Weights of a small transformer language model: 5M parameters.
MLP neurons of a small language model. Each row is named by its layer, matrix (gate and up: input weights; down: output weights) and neuron, and shows model dimensions 0-95. Each number is 128 + 32 x the weight over its row's rms, rounded and kept within 0 to 255. A neuron's up and down rows have the sign that makes its largest values positive.
After each neuron's rows, "fires on" lists the tokens most often at its 100 highest values on Wikipedia text that the model never trained on.

L2.gate813 [114 109 142  62 158 165 121 123 171  79 118 149 203  95 108 114 127 126 187 131 142 178 177 130 184 135 176 149 151  93  94 101 147 151 121 109 158 152 144 151 189 148 179 150 164 139 168 118 115 181 117 137  70 176 128 167  93 105 103 178 144 115 111 122 127 142  78 175 106 104 201 113 200 227 102  62 156 113 127 161 174 150 143 167 164 134 114  97 133  57 151 125 114 172 135 137]
L2.up813 [123 105 190  58 124 110 114 113 140 137 119 152 132 136  66 114 120 140 143 146 116 115 108 162 119 147 203 178 159 104 124  95 150 110 133 111 147 125 132 102 172 158 137 107 190 174 157 104 109 163 117 137  82 138 102 160  87  51  66 140 168 139 135 135 168 157 111 145 117 134 130 152 197 176 117 136 121  87 150 142 171 159 120 161 141 103 142  88 171  83 132 128 174 173 110  97]
L2.down813 [112 173 108  84 133 134 142 157  68 119 153 116 131 135 104 170 106 116 112 115 138 110  88  63 115 106  78  83 123 165 126  73  86 155 119 144 126 140 175 189 109 105  83  88 103 128 102  89 126 125 139 120  89 103  97 121 123 139 109 126 122 129 148  74 134 137 124  94 140  84 107 240  74 129 154 131 117 192 122 105 109 171 137  96 111 126 132 140 147 117 129 220  85  97 145 137]
fires on: " of"

L2.gate516 [128 139  75  94 147 166 137 160 133 204 138 113 160 110 123  81 136 125 140 106 126 114  80 157 104 161 114 104 178 169 163 190  93 137  84 191  80 144 110 172 155 115 178 116 120 122 154 140 154 193 131 144 129 153  94 143  98 109 123 132 180 130 135 126 125 183 140 172 164 107 171  43 160 125 111 141  82 131 144 194 194 114 128 159 162 164 105  94  89 188 132  76 139 207  89  79]
L2.up516 [127 175 127 135 150 128 194 212 134 137 115 178 127 108 108 122 176 144 140 141 118 105  84 104 113 179 111 110 189 133 129 133 122 117  79  92  66 114 102 111 130 112 158 128  87  97 101 137 153 198 148 155 152 117 104 181  91  76 129  55  75 109 134 132 162 116  90 129 125 134 126  80 135  90 107 154  73 147 151 189 157 139 156 114 139 149 165 128 116 180 169  74 207 154  86  86]
L2.down516 [166 115 162 115 124 158  80  61 124  45 120  86 117 100 132  58 102 126 167 112 125  95 131 186  84  85 148 145 171 118 119 121 108 102 107 115 106 118 110 134  96 127 113 132 120 154 119 143 132 143 133 166  93 138 120  72 194 155  87 106 151 171 133  96 140 126 188 135 102 126 119  73 135 123 162 180 124 139 117 111 111 121 124 108 122 138 143 141 165 121 166  15 139 195 135 127]
fires on: " ("

L2.gate109 [161 144  80  82 151 100 127 161 121  83 106 157 150 127 123  95 126 129 135 149 160 122 162 132 125 181 138  75 110 136 124 107 200 134 164 106 207 118 145 126 238 110 137 123 134 160 131 148 116 163 136 136 118 142 141 166 191 139  92 178 203  79 143  85  88 129  88 117 120  85 170 115 189  91 108 141 108 157 152 111 160 142  86  68 154 179 109 185 183 118 127  97 133 114 144 113]
L2.up109 [128 124 193  91 108 154 136 161 109 152  98 110 108  95  69 142 133 153 109 105 116 161 148 198 103 103 168  94 121 148 160 107 120 159 134  84 172 125 100 100 177 123  69  80 104 115 145 124   3 138 112  83 116  74  69 124  62 116 118 148 193 102  94 156  51 135 156 107  75 102 145 133 161 139 128 173 157  91 224 126 130  95 140 146 160 122 144 148 161  87 141 158 140 109 124 100]
L2.down109 [ 91  81  72 141 112  80  98 170 118  86 154 121 140 179 171 154 142 153 152 127 129  83 149  86 197  94 115 143 129 177 145 164 162  73 171 115 138  72 117 138 154 110 118  75 123 103  39 150 107 110 160  91 134 127 169 160 196 104 172 169  91 161 116  80 173 125  82 150 120 106 152 160 166 167 113 129  90 177 106 175 162 114 132  66  68  80  95 126 122 128 120 184 125 118 116 153]
fires on: "in", "al"

L2.gate537 [123 203  59 127 123 112 108 113 132 132 119 142 182 101  91  58 171 170  96  89 158  95 118 156 120 107  91 124 110 130 110  87 134 112 117 105 134 154 147 106 176  72 149  56  84 135 112  77 118 194 104 113 165 181 141 142 108  98 153 128 108 118 220 110  83 143  88 154 106 160 192 150 160  89 119 122 116  99 153 148 118 146 134 173 193 151 153 130 149 147 125 105  68 123  92 130]
L2.up537 [166 170 159 147 138 152 129  79 173 149  99 123 147 130 138 116 141 133  64 132 186 150  96 122  92 133 110 125  93 185 180  48 153 126 143  81 158 141 136  68 117  71 164 131 180 138 199 163  84 190  95 197  98 119 175 153 141 158 144 145 157 113 168  87  54 128 141 127  65  98 167  94 104  94 152 165 195 120 189 125 112 171 110 134 183 139 152 154 106 140  97  83 133 107 158 126]
L2.down537 [160 148  95 102  59 114 146 198 109 130 136  85 111  83  91 118  71 118 146 108 134  76 107 106 201 106  96 148 171  72 118 198 140 124 143 148 101 109 112 149 157 108 115  57  82 122 142 121 126 137 153  97 165 142 101 129 134 112 151 123 164 128 157 175 146 117 185 140 136 143 160 161 156 202  59 101 126 132  87 162 108  93 155 160  74  67 147  86 132 109 170 187  76 132  76 156]
fires on: "al", "ol"

L2.gate317 [103 192  71 161  88 140 119 179 121 123  90 158  74 153 148 122 119 158  64 173 124 132 157 139  70 132 132 114  66  63 126  86 143 148 148 114 107 129 181 108 178 137 156 139  91 167 187 148 124 144 132 141 152 167 141 202 158  80  88 164 108 174  87  96 143 108 138  98 153 140 147  97 189 155 104  72 157 150  95 174 142 120 170 126  64 112 127 167 100 175  85  77 139 170 138 132]
L2.up317 [164 146 119 137 156 101 150 181 190 138  99 165 131 122  96  77 155  75 108 176 144 156 152  95 148 131 101  95 153 146 131 137 161 138 126  96  98 186 151  95 168 147  90 155 134 177 130 125  77 141 135 112 128 143  92 100  54 103  78 194 119 137 189 162 122 205 109 128 135  99 147 148 137 123  84 120  90 139 115 117 130 154 165  96 102 106 191  71 129 124  55 125 132 126 151 131]
L2.down317 [157 179 107 129 110 124 119 125 130 145 134 175 158 148 136 192 138 196 138 155 112 126  86 125 111 127 134 142 148 122 124 113 154 122 133 129 120 126 130 128 194  84 115  63 153 113 106  80  27 132 123 109  54 137 109 120 133 100 173 145  95  97  80  85 129 144  85  78 122 145 150 111 150 143 183 125 162 156 117 137 101 122 139 134  92  93 141 147 141 188 128  81 116 168 152 190]
fires on: " to", "s", "es", "il", "st", " of"

L2.gate743 [146 123 177 157 141 184 132 159 124 147 131 170 190 125 118 138 135 159 118 196 120 137 137 104 135 152  81  90  79 136 133 108 143 192 139 142 148 142 166 175  86  88 190 146 130 190  58 165 122 127 171  94 131 175 113  81 124 127 123  93 113 127 156 103 107 178  73 158  60 146 213  52 119  93 145 155 153 100 148 134 135 101 132 117 170 187 120 138 136 147 121 126  96 148 107 115]
L2.up743 [133 133 154 152 112 125 137 107 112  91 130 144 124 106 112 133 147 199 140 158 137 116 137  83  89 134 130 108 153  19 126 127 167 119 141 138 184 104 116  83 141 112 170  85 117 143 118 177 103 160 115 123 142 118 115 119 164 122  66  82 160 147 124  90 106 127 106 178 109 111 174 124 160 138 151  99 162 106 199 137  86 148 146 143 168 123 127 128 159 101 134 102 131 108 124 156]
L2.down743 [172 179  96  96  89 104 151 166 114 154  80 109 123  70 159 134  91 117 136  90 160  63 119 165 171  98 137 154 144 118 119 164  69  82 163  80 127  92 142 143 195 152 102 119 107 149 145 153 131 144 109 130 152 153 158 154 138  89 161 143 126 141 118 128 169 115 131 118 150 100 163 187 143 166  78 167 148 102 125 167 125  90 143 153 125  88  80 156 125 139 159 147 146 113 129 112]
fires on: "el", "al", "ol", "ane", "w", "ar"

L2.gate155 [ 73  72 178 139 122 163 109 163 167 125  92 119  90 133 130 131 156 143 105 115 127 117 166 109  86 173 126  84  98 164 145 149 141 168 119 117 144 106 172 155 134 151 101 132  86 146 135 103 181 119 145 116 122 125 162 144 123 109 114 141 158 140 181 130 139 137  56 107 139 107 115  77 108 161 157  78 103  87 131 137 184 105 113 156  66  85 129 104 157 142  69  80 103 160 158 107]
L2.up155 [ 95 129 111 103 117 122 121 123 134 141  65  98 134 207 115 116 169 187 147  57 161 172 134 141  75  76 111  80 102 153 159 146  95 128 116 179 155 120 134 136 147 164 131 133 115 152 152  97 177 160  80 132  89 115 118 115 114 138 159 156 128  95 110 111 191 176 158  86 110 153  99 113  86 151  98 102 120 133 136 188 149  89  74 177 144 137 152  89 123 139 129 193  87 170 130 142]
L2.down155 [ 91  68 147  89 196 112  94 190 158 101 149 165  68 155 118 131  98  55  73 135 214 143 139 152 113 163 132 168 156 125 167 125 193 103 103 128 152 117 106 138 151 149 172  99 151 145 121 174  94  99 174 184 135 183 188 118 126  90 113  75  96 171 133 174 115 151  56 160 148 166 106 163  64 137 160 108 140  58 155  72 125 119 152 141 133  89 147  96 157 137 133 139 104 144 140 120]
fires on: " All", " first", "qu", " best", "br", " Tho"

L2.gate62 [131  39 154 144 133 137 121 123 126 151 122 227 134 158 137 104  64 173  71 114 154  68 103 159 160 180 216 120 132 117 133  89 115 176 145 101 151 133 108 178 137 121 105 113 197  99 120 140 129 149 130 129 143  89 114 157 120 117 167 124 174  87 159 137  90 131 142  92 140 119 132 117 122 141 122 146 136 118 198 132 126 104  85 141 146 135 123 150 126 104 110 108 113 164 107  62]
L2.up62 [148  80 158 112 147 130 125 156 171 161 193 206 141 140 119 106 111 126 104 192 138 141 115 174 128 161 145 125 140 132 134  93 116 132 139 140 149 109 116 157 182  98  81 166 215 124 139 136  86  83 123 143 106  63  80 106 128 143 112  85 151 130  99 109 155 144 139 132  73  75 178  83 155 128 154 141 186 171 181  93  96 142  53 111 118 189  82 136 141 101 138  83 131 129 139 103]
L2.down62 [117 144  82 121 138  96 154 143 148  85  87  58 170 128 113 169 154 144 139 136  85  98 120  95 142 144 123 109 135 114 118 187 152 101 142  96 164 140  93  88 154 123 112  25  46 105  94 121  94 163 124 131 114 204 176 150 151  71 159 118 122  97 121 120 171 115  96 127 147 111 124 148 136  88  97 100  88  84 138 119 142 129 140 136 145  24 110  82 145  93 128 183 135 143 112 180]
fires on: "el", "in", "ctor", "B", "g", " by"

L2.gate461 [123  81  93 154 130 157 107 201 136 152 123 133 113 151 181  92 119 122  45 144 167 119 109 121  77 140 154  99  85  95 156 138 185 108 106 124 131 146 236  79 163  92  76 138 105 139 115 142 160 140 165 149 218 143 143 137  77 138 115 143 103  83 121 153 116 139 127 130 138  96  81 104 161 197 105 153 120 165 143 139 131 125 122 144  68 117 146 112 104 118 186  39 129 156 144 121]
L2.up461 [148  84 116 113 114 157 133  64 146 152 145 146 157 143 130 164 157 128 103 122 191 117 160 139 123 135 154 126 139  75 119 137  80  75 107 155 170 167 178 113 132 149 134 168 130 116 128 188  62 130 120 148  95  83 144 152  96 153 128 162 121 186 174 137 135 120  53 129 176 154  67  98 120 170 112 189 109 155 123  84  91 178  94 109  86  89 169 122 125 124 172 128  95 136  94 175]
L2.down461 [128 171  89 120 119 146 133 130 114 110 120 148  90  71  68 152  90  92 197 118  96 115 165 103 171 104 118 142 147 104 137  85 188 194 157 116 115 166  81 104 173  85  99 100 177 111 157  57 148 149 134 122  93 120 125 100  86 137 111 152  69 143 146 119 133 143 134 144 107 183 119 173 106  67 115 142 142  83  88 125 176 109 169  56 145 143  92 150 123 161  99 108 169 139 139 142]
fires on: "es", "e"

L2.gate734 [122 111  80  98 180 155 132 143 122  96 147 162 146 160 140 104  49  97  53 152 138 102  97 102 177 115  86 116 156  58 103 128 140  54  62 133 153 176 108 149 173 122 123 172  99 107 138 133 114 113 151 128 116 111 135 127 128 129 139 124 123 132 105 167 101 103  79  76 179 146 100 123 129 150 100 126 176 148 176  99 138 131  90 126  53 164  88 118  89 128 122 113 163 203 146 170]
L2.up734 [155 165 125 139 125 177 126 129 142 158 156 124 119 155  78 128 130 137 173 166 144 141 119 126 142  94 107 171 170 107  76 101 100  27 121 141 125 178 116  83 131 130 116 177 107 117 160 172 195  75 176  66 152 117 109 110  87 132 153  64 117 103 157 159  70 108  77  86 146 121 156  92 161 115 138 157 142 116 135  88 146 140  98 170 122 114 152 119 105 139 164  61  97 143 138 146]
L2.down734 [ 13  83 102 128 136  73 118 160 101  65 108 155 167 123  88  79 123 106 128  85  95 108 177 131  93  84 166  43 118 132 144  97 149 232 164 124 106 134 142 153 110 101 144  64 168 174 153 163  74 166  97 151  90 158 140 169 101 116 137 129 113 129  93  81 148 132 144 174 151 133 133 183 182 104  88 151 137 106  93 114 100 114 108  97 126 127 136 108 114  94  56 124 148 117  85 150]
fires on: "s", "ly", "by", "es", "min"

L2.gate198 [115  76 137 147 108 140 124 136 124 168 121 131 121 187 102 164 158  86 126 102  88 136 191 143 111 147 171 109 115 162 144 195 141 179 164 127 183  95 115 157 158 148 191 123 127 103 150 138 213 179 186 113 118 103 177 120 158 147 116 114 167 102 104 170 112 107 113 133 104 173 175 138 119 105 111 109 132 144 171 142 160  95 137  79 153 128  52 160 145 130 111 217  85 107 128 159]
L2.up198 [103  65 167 108  88 127 173 117 145 145 113  97  95 192 155  92 136 103 136 113  91 140 156 122 135 124 131 112 129 190 140 198 154 154  97 152 182 136 112  63 111 194 146 144 153  83 140  85 171 174 120 141 185 159 146 113 170 184 144 131 171 109 159 133  76  98  91 127 141 162 137  93  96 131 178  92 157 144 153 123 126  63 107 113 106 102 121 121 147 101  70 187  80 111 130 112]
L2.down198 [139 114 102 145 145 138 156  72 174  80 122  83  95 117 132 150 139 128 102 165 201 171 110 134 150 135 135 177 178  39 199 113 133 105 121 123 180  86  99 129 124  97 127 118 149 149  61 107 132 100 172 158 167 170 114 124 117 101 125 140 121 132 115 104 138 156 175 103 195 143 119 255  84 189 114  75 125 100 139 140 126 140 107 139 139 131 145 106  90 149 134  97  79 132 122 132]
fires on: " home", " best", " ground", " second", " train", " first"

L2.gate732 [113  65  55 104 142 151 123 161 166 105 113 158 154 130 146  70 117  83 120 124  82  89  94 142 163 133  84  96 122 127 146  87 172 147 132 141 111  88 155  76 128 145  58 125  92 130 202 183 167  72 154 107 130 125 171 128 140 156 130 181 148 100  70  81  88 135 113 131 119 129 151 130 152 120 133 163 170 167 165 112 128 119 101 184  20 122 165 139 136 148 177 136  66 115 184 112]
L2.up732 [160 165 113 136 145 108 171 133 131 131  92 148 139 154  92 178 130  71 148  79 131  63 148 146  67 164 115  67 144 147 163 138 141  17 125 124 140 143 114 119 142  98  91 124 116 150 123 142 117 126 131 143 143 137 158 174  52 103 132 139 135 121 105 127  99 158 122 137 124 156 132 138 113 132 148 121  69  67 188 110 125 184 127 135 100 148 153  34 180 171 179 145 104 196  91 120]
L2.down732 [165 161 128  79 133 150 148 108 141 145 132  71 101 173 127 109 124 145 139 183 150 110 158  93 133 165  94 140 134  71 115  68 107 201 113  52 128 147 135 158 141 117 147 170 165  93 110 167  94 131 165 135 135 105  73 131 138 141 172 141 106 191 108 156 140  66  95  82 143 132 126 205 157 104 105 155 137 145 115 114 113 103 165 113  92 105 149 181  76 124 120  83 214  83 134 139]
fires on: "e", "ing", " from"

L2.gate271 [ 78 152 123 175 119 161  97 147 132  87 116 118 170 125 167 111 166 139 136 168  67 154 127 127 151 123 123  85  96 141 136 195 136 188  57  97 100 121 145 162 145  62 133  89 175 169  99 157 165  96  92  95 183 125 127  86 164 119 132  90 124 132  95 101 136  95  82  83 144 157 179 157 103 190 108  76 160 150 146  87  76 101 138 116 123 189 107 155 109 151 114  85 113 114 134 128]
L2.up271 [120 112  83 146 174 134 140  36 104  96  97 132 151  75 152  71 122 127 156 157 146 121 104 110 159 153 157 175 143 188 153  95 156  71  98  77 126 148 146 132 125 190 102 128  76 108 115 164 125  74 152  97 171 107  86 199 122 120 109  47 145 194  70 175 133 109 178 123 176 122 139 106  64 106 139  97 100 118 108 117 134 153  87 153 171 110 141 155 160 183 129 162 101 145 111 107]
L2.down271 [170 215 181  95 124 111 123 219 161 150  95 113 126  69 132 135  99 140 126 140 121 136 153 114 118  66 122 101  87 114 119 143 119 125 190 150 153  99 129 128 139 156 161 187 134 140 196  81 126 167 129 138  76 136  96 120 146  39 128 174 112  90 117  51 110 177 128 155 139  93 146 159 149 157 136 164 151 101 137 116 127 121 171 123  20 129 158 137 141 133  93 129 162 153 152 136]
fires on: ".", " |", " ==", "\"."

L2.gate760 [ 58 133 149 129  68 140  81 128 122 133 108  64 116 101 168 161 117  91  98 176 124 164  95  86 145 201 131  69 116  47 118 138 149 146 199  94 177  93 177 172 151 154 115 184 158 103 170 116 127 172 132 153 156 138  71 171 121 129 101 139 127 149 129 121 196 117 137 164 135  93 141 127 136 168 149 131 180 101 186 139 171  84 111 181 146 139  97 141  78  96  95 159 152 154 192  53]
L2.up760 [164  84 177 161 124 111 175 112 100 178  81  73 150 167 140 118 145 144 119 134 162 168 133 133 117 140 130 116 153 178 157 115  99 146 113  94  65 104 145 194 113 113  90 173 141  90 147 198 130 136 184  70  86 126 131 147 163  84  87  63 113 154 107 152 102 142 179 156 151  99 107 104 137 144 136 132 160 115 171 155 112 134 163 161 183 119 144 116 129 112 176 146 133 135 144 101]
L2.down760 [ 84 177  94 158 154 111 147  74 166 105 123 161 181 135 162 156 142  85  91  89 177 115 131 132 110 141 119 142 179 107 141 150 161 147 129 120 133 113 140  88 159 122  63 172 116  64 156 113  91  84 152 141 144  82 138 113 149 118 157 142 118  69 128  92  97 139 184 126  94  83 146 168  72 105 132 169 154 159 109  97 125 185 118 104 108 122 138 118 156 138  78 143  82 116 196 185]
fires on: " of", " wife"

L2.gate586 [ 99 193 108 116  93 162 127 110  99 143 120 102  67  92 133 126 145 138 166 156 127  73  98 142  92  95 106  63  99 137 135  63 103 129 160 120 125  76 158 129 216  96 128 150 102  47 114 119 112 120 113 206  87 154 123 174  39 124 107 114 126 151 167  75 117 113  99 129 140 144 125 148 110 142 157  93  82  97 154 129 182 152  95 129 123  96 166 106 148 107 151 152 128 142 172 115]
L2.up586 [112  84  94 166 124 162  76 201 123  95  74 118 110 143 169  97 127 156  90  58 166 137 165 169 136  98 160 129 104 121 171 154 137 114  75 105 126 136  95 129 132 136  73 120 153 171 159 152 102 150 142 124 131  86 183 112 104  66  87 152 137 107  67 232 151 142 157 162 119  99 143 108 135 147 153  78  98 135  83 155 141  90 149 199 135 126 125 114 100 170 144 151 105 174  74 100]
L2.down586 [117 177 118  90 105 130 101 113 158 159 188 119  84 117 117 177 134 136 113 201  90 154 137 137 132 144 131 114 177 115  35 105  95 164 147 147 140 172 207 129 121  48 119 120  83 114 139 150  95 141 151  85 150 145  89 100 136 177 194 118 111  93 167  90 134 136  67 149  86 131 111 152  63 190  62 207 141 141 124 148 142 126 119 109 123 150  86 140 136 135 149 117 108 125 165 160]
fires on: " of", " from", " to"

L2.gate159 [ 70 126 110 113 107  68 124 170 130 151 148 102 184  74  51 120  91 128  72 165 136 133 155  72 124 140 193  71 143  88 129  97 112 157 120  91 126 126 135  79 207 127 128 100 110  83 117 129 138 134 120 168 157 102 102 153 124 109 118 112 155  86 133 127  91 141 158 124 188 176 160  93 123 107 181 144  81 147 163 131 117 146 130 194 160 200 110 185 124 158  97 121 183 177  92 126]
L2.up159 [ 95  86  83 149 149 141 109 118 140 175 153 163 190 152 124 106 100 114 145 151 163  76 114 126 139 124 156 163 141  76  93 149 167 150  94 161 118 113 124  96 143 116 101 106 112 135 102  59 125 163 184 139 143 153  80 123  86  84 152  80 135 114  95 107 109 157 150 151 149 233 121 102 133 149 138  95 162 125  93 182 123 162 118 147 155 128 165  94 110 165 101  96 173 127  46 145]
L2.down159 [187  97 118  80  94 156  84   0 128  78 123 112 123 107 120  79 134 117 164 132 130 128 112 208  97  83 153 140 148 106 126 106 114 109 121  82 136  87 131 162  97 151  79 130 183 177 138 107 147 110 140 141 122 131 133 120 174 164 105 140 180 156 110 137 100 116 184 111 115  99 118  91 115  93 152 129 146 139 109 110  83 121 116 116 135 132 109 111 155  97 149  52  75 154 148 132]
fires on: "-", " (", "–"

L2.gate824 [113  62 145 118 144 147 124 104 160 162 119 110 160 125 167 120 183 185 145 140 155 121 139 172 114 108 160 124 126 135 114 113 150 221 151 166 104 140 128  98  69 116 167 110 131 173 122 180 160 154 185 149 128 130 171 142 102  90 109 155 111  97 143 171 209 153 150 148  86 111 112 106 212 121 101 147  96 186 168 144 110 109 132  83 120 114 164 113  97 121 129  64 119 123 118 124]
L2.up824 [132 133 127  94 103  95 112 165 161 191 178 135 174 129 132 204 145 185 125  99 160 112  98  87  72 105  86 108 125 189 110 120 129 138 138 149 140 102 106  93 156  99  97 113 114 101 140 196 162 150 175 138 150 101 114 162 161  85 157 124 117  96 153 159 198  97  88 148 157 108 211  99 128 116 122 123  86  69 180 135 135 127 139 103 159 165  74 131  89 149  99 151 135 116  87 103]
L2.down824 [ 98 139 154 148 133 121  77  73 153 107 114  99 102 134 142  50 119 127 104  97 107 109 116 185 142  61  80 131 172 135 109 131 111 150 165 149 127 141  84 126 113 186 103  98 128 169 133 146 162 132 100 158 106 133 127 177 153 137 121  83 132 107 114  77 127 108 196  92 108 152 136 142 127 103 148 139 149 151 149 113  55 144  63 145 126  53 162 132 176 105 150  73  96 164 148 133]
fires on: " (", " hand", " http", " sub", " command", "^{["

L2.gate393 [113 129 123  88  97 106 122 147 192 101 206 115 187  95 122 150  57 175 125 153 148 125 150 186  82 140 116 117 116 130 105 103 154 174 137  96 146 131 182 126 136 137 215 146  77 140 167 136 186 186  73 106 126 183 148 145 105 197 109 150 112  59 151 133 139 142  97 132 180 112 147 132 173 169 169  79 125 159 114 108 173 104 133  91 135 122 123 103 157  47  96 139 121 124 169  66]
L2.up393 [149 127 159 139 131 163 177 148 146 101 116 123 189 133 115 133 130 120 197  83 161 163  70 116 162 134 115  90 111 169 133  72 141  78 161 159 128 135 176 123 101  62 121 124  83  83 135 114 182  85  92  96  94 134  87 160 162 113 125 146 155  83 163 170 111 154  87 187 129  94 153 136 113 122 134 168 144  94  90  42 185 161  95 104 147 108 163 104 147 143 127 141 107 143 143  80]
L2.down393 [111 224  97 130 139 118 109 119 148 133 124 127 144 153 149 181 124  91 147  67  73 150 183 126 101 150 169 114 164 105 114 110 149 202 129 167 161 143  84 110 133 150 119 126 177 143 131 148  96 118 183 124 130 113 119  95 127 180 175 111  88  78 153 113 183 164 150  98 136 140  60 156 147 117 122 131 143 166 112 141  21  77  94 182 143 137 165 147 145 168 203 133 141 112  66 166]
fires on: " such", " include", " including", " other", " have"

L2.gate424 [113 143 104 153 133 120 109 168 144 138 127  43  97 114  87 140  85  61 111 187 168 178 142  72 129 212 209  94  83 130 110 130 147 130 141 150  72 120 163 142 167 129 137 172 152 132  85 126 108 102 118 177 141 181  93  86 128 126 128 111  79 144 141  94 149 155 139 111 149 120 139 130 140 175 150 128 118 125 126 136 141 145 101 149 165 128 165  68 145 114 124 107 175 164 110 152]
L2.up424 [108 149 129  98 121 140 110  96 103 133 106 151 148 130 117 132 131 154 136 138 116 104 145 164 115  86  62  84 119 106 135  84 152 142 139 143 150 171 165 106 129 168  68 203 115  83 129 101  81 162 112  91 114 150 130 125 112  69 172 132 145 175 163 127 117 176 111 106 106 154  93 180 124 163  88 165 163 171 115 159 129  97 139 137 148 105 187 112  82 157 219 136 129  91 132  51]
L2.down424 [ 94 109 116 165 138 165 127 160 173 126 117 127  86 129 189 156  97  83 116  56 167  88 163 160 121 114 154 145 160  99 102 167 109 148  69 159 123  90  64 168 122 114 108  71 132 104 109 142 107 127 160 132 114  81 149 114 132 124 132 128 102 131 121 202 161 114 118 132 125  77  77 150 157  66 121 142 106 165  45  95  91 165 184 117 122  87 128 105 144 155 119 128 104 133  99 149]
fires on: " of", " most", " more", " some", " many"

L2.gate806 [110 116 128 130 115  56 159 160 117  63 172 103 142  90 154 167 178 143 117 189 134 107 150 146 117 159 110 121 136 155  85 145 174 106 154  91 116 129 180 166 110  95 144 101 111 134  94 173 119 148 104 146 233 152 108 135 117 113 119  90 172 120 112 110 147 137  98 102 176 113 118 111 150 157 102 133  72 101 136  91 167 119 118 119 141 121 114 103 192 125 140 126 111 107 136 112]
L2.up806 [116 144  70  65 120 147 200  99  59 118 110 123 143 139  99  59 161  96 168 149 168  82 133 145 150 125 150 147 107  87 201 101 155  81 124 132 139 119 128 121 145 118 128 137 161 154  97 203 172  57 139 116  94 163 138 193 142 120  85  91  62 175  92 132 136 116 146  88 159 124  99 104 102 128 157 107 147 139 151  76  93 120  32 134 150 146 116 135 162 157 130 133 144 171 143 132]
L2.down806 [165 140 181 121 134 133 157 182 187 125 123 145  76  67 119 220 133 131 162 148 115 153 150 156 108  94  68 138 127 118 131 129 118 131 100 184 109 172  87 176 129 110 140 169  91 154 154  98 107 156 126 145 162 184 120  94 134 109 142 138 142 137 121  49 112 152  68 112 155 166 141  90 140 130 115 179 172 152 104 140 139 144 104 139 103 123 144 149  73 149 112 113 145  93 194 154]
fires on: " ==", "---|---|---|---|", ".", "=="

L2.gate312 [118  92  88 140  92 173 146 174 147 152 112 115 143 115 141 104 134 141 106 149 205 128 111 113  91  87 157  80 119 133 129  81 126 143 147 172  93 158 163 172 149 108 142  81  91 135 156 122 170 116 115 105 164 197  78 114 123 118 147 136  79 176  94 166 163 137 168 102 112 132 139 140 108 151  79 174 141  78 163 116  89 106 141 107 174 141 164  98 131 209  55  83 159 112 145 122]
L2.up312 [107 148 197 107 129 173 129 142  99  89  74 117 123 139 122 114 150 137 128 135 105 137 129 155 146 137 144 138 107 197 127 140 124 141 114 168 107 104 123 195 160  95 145 195 147 105  49 109 184 140 148  91 119 146 148 106 151 150 154 112 101 141 100  88 126 151 134 179 114 149 132 104  77 102  74 155 142 144 134 100 136  94 168 122 114 107 141 158 105 165 174 137 126  85  84 100]
L2.down312 [130  38 100 128  89  71 131 127 181 194  90  85 125 141 142 121 135 125 125 141 189 170 142  98  71  87 143  86 135 139 145  81  88 110 126 107 153 136 139 136 132 123  96  95 136 135 152 129 125 108 158 165 151  68 127 142 160 133 134 129 180 135 117 188  90 167 163  65 123 144  68  82 173 131 154 125 103 107 123  86 157 150  76 143 152  85 133  82 104 136  76 113 146 106 135 112]
fires on: "W", "H", " home", " help", "itch", " Hard"

L2.gate170 [156 115  90 173 178 103 150 144 123 126  57 116 150 119  95 141 112 111 151 132 150  75 144 142  66 106 150  89 111 126 140 132 167 160 194 152 150 162 163 136 173 101 115 124  88 106 161 154 108 102 109 130 117 154 111 187 124 109  80 120 158 138 127 169  97 168 145 108 135 109 140  99 167 133 133  88 172  98 114  69 200 178  98 194 152 152 121 125 166 125 120 133 138 137 164 123]
L2.up170 [109 155 177  46 197 141 126  50 142 111 130 182 160 172 114  98 114 132 165 139 117 121 160 121 125 192 123 122  99 126 160 130 119 162 124 161  95 113  78 179 170 145 115 163 126 154 118  47 132  85 125 153 138 111  94 126 144 113 123 128 146 156  76  98 113 162 129 154 107 132 132 154 165 135 137  92 162  74 153 116 106 120 148 201 141 182  99 136 142 125 109  83 142 138 148 125]
L2.down170 [146 135 125 126 117 141  82 132 111 129 139 105 102 161 147  89 147 116  98 124 124  92 163 107 152  71 112 177 117 123 159  64  87 146 179  95 134 112 164 120 113 125 121 139 173 113 115 142 103 163  91 108 115 172 188  62 116 104 154 152 113 186 187 124 168  88 145 117 153 182 115 126 104 175  63 145 165 127 140 167 151 152 165 147 124 168 119 151 154 145 140 122  71  99 125 156]
fires on: "er", "al", "ar", "in", "el", "ins"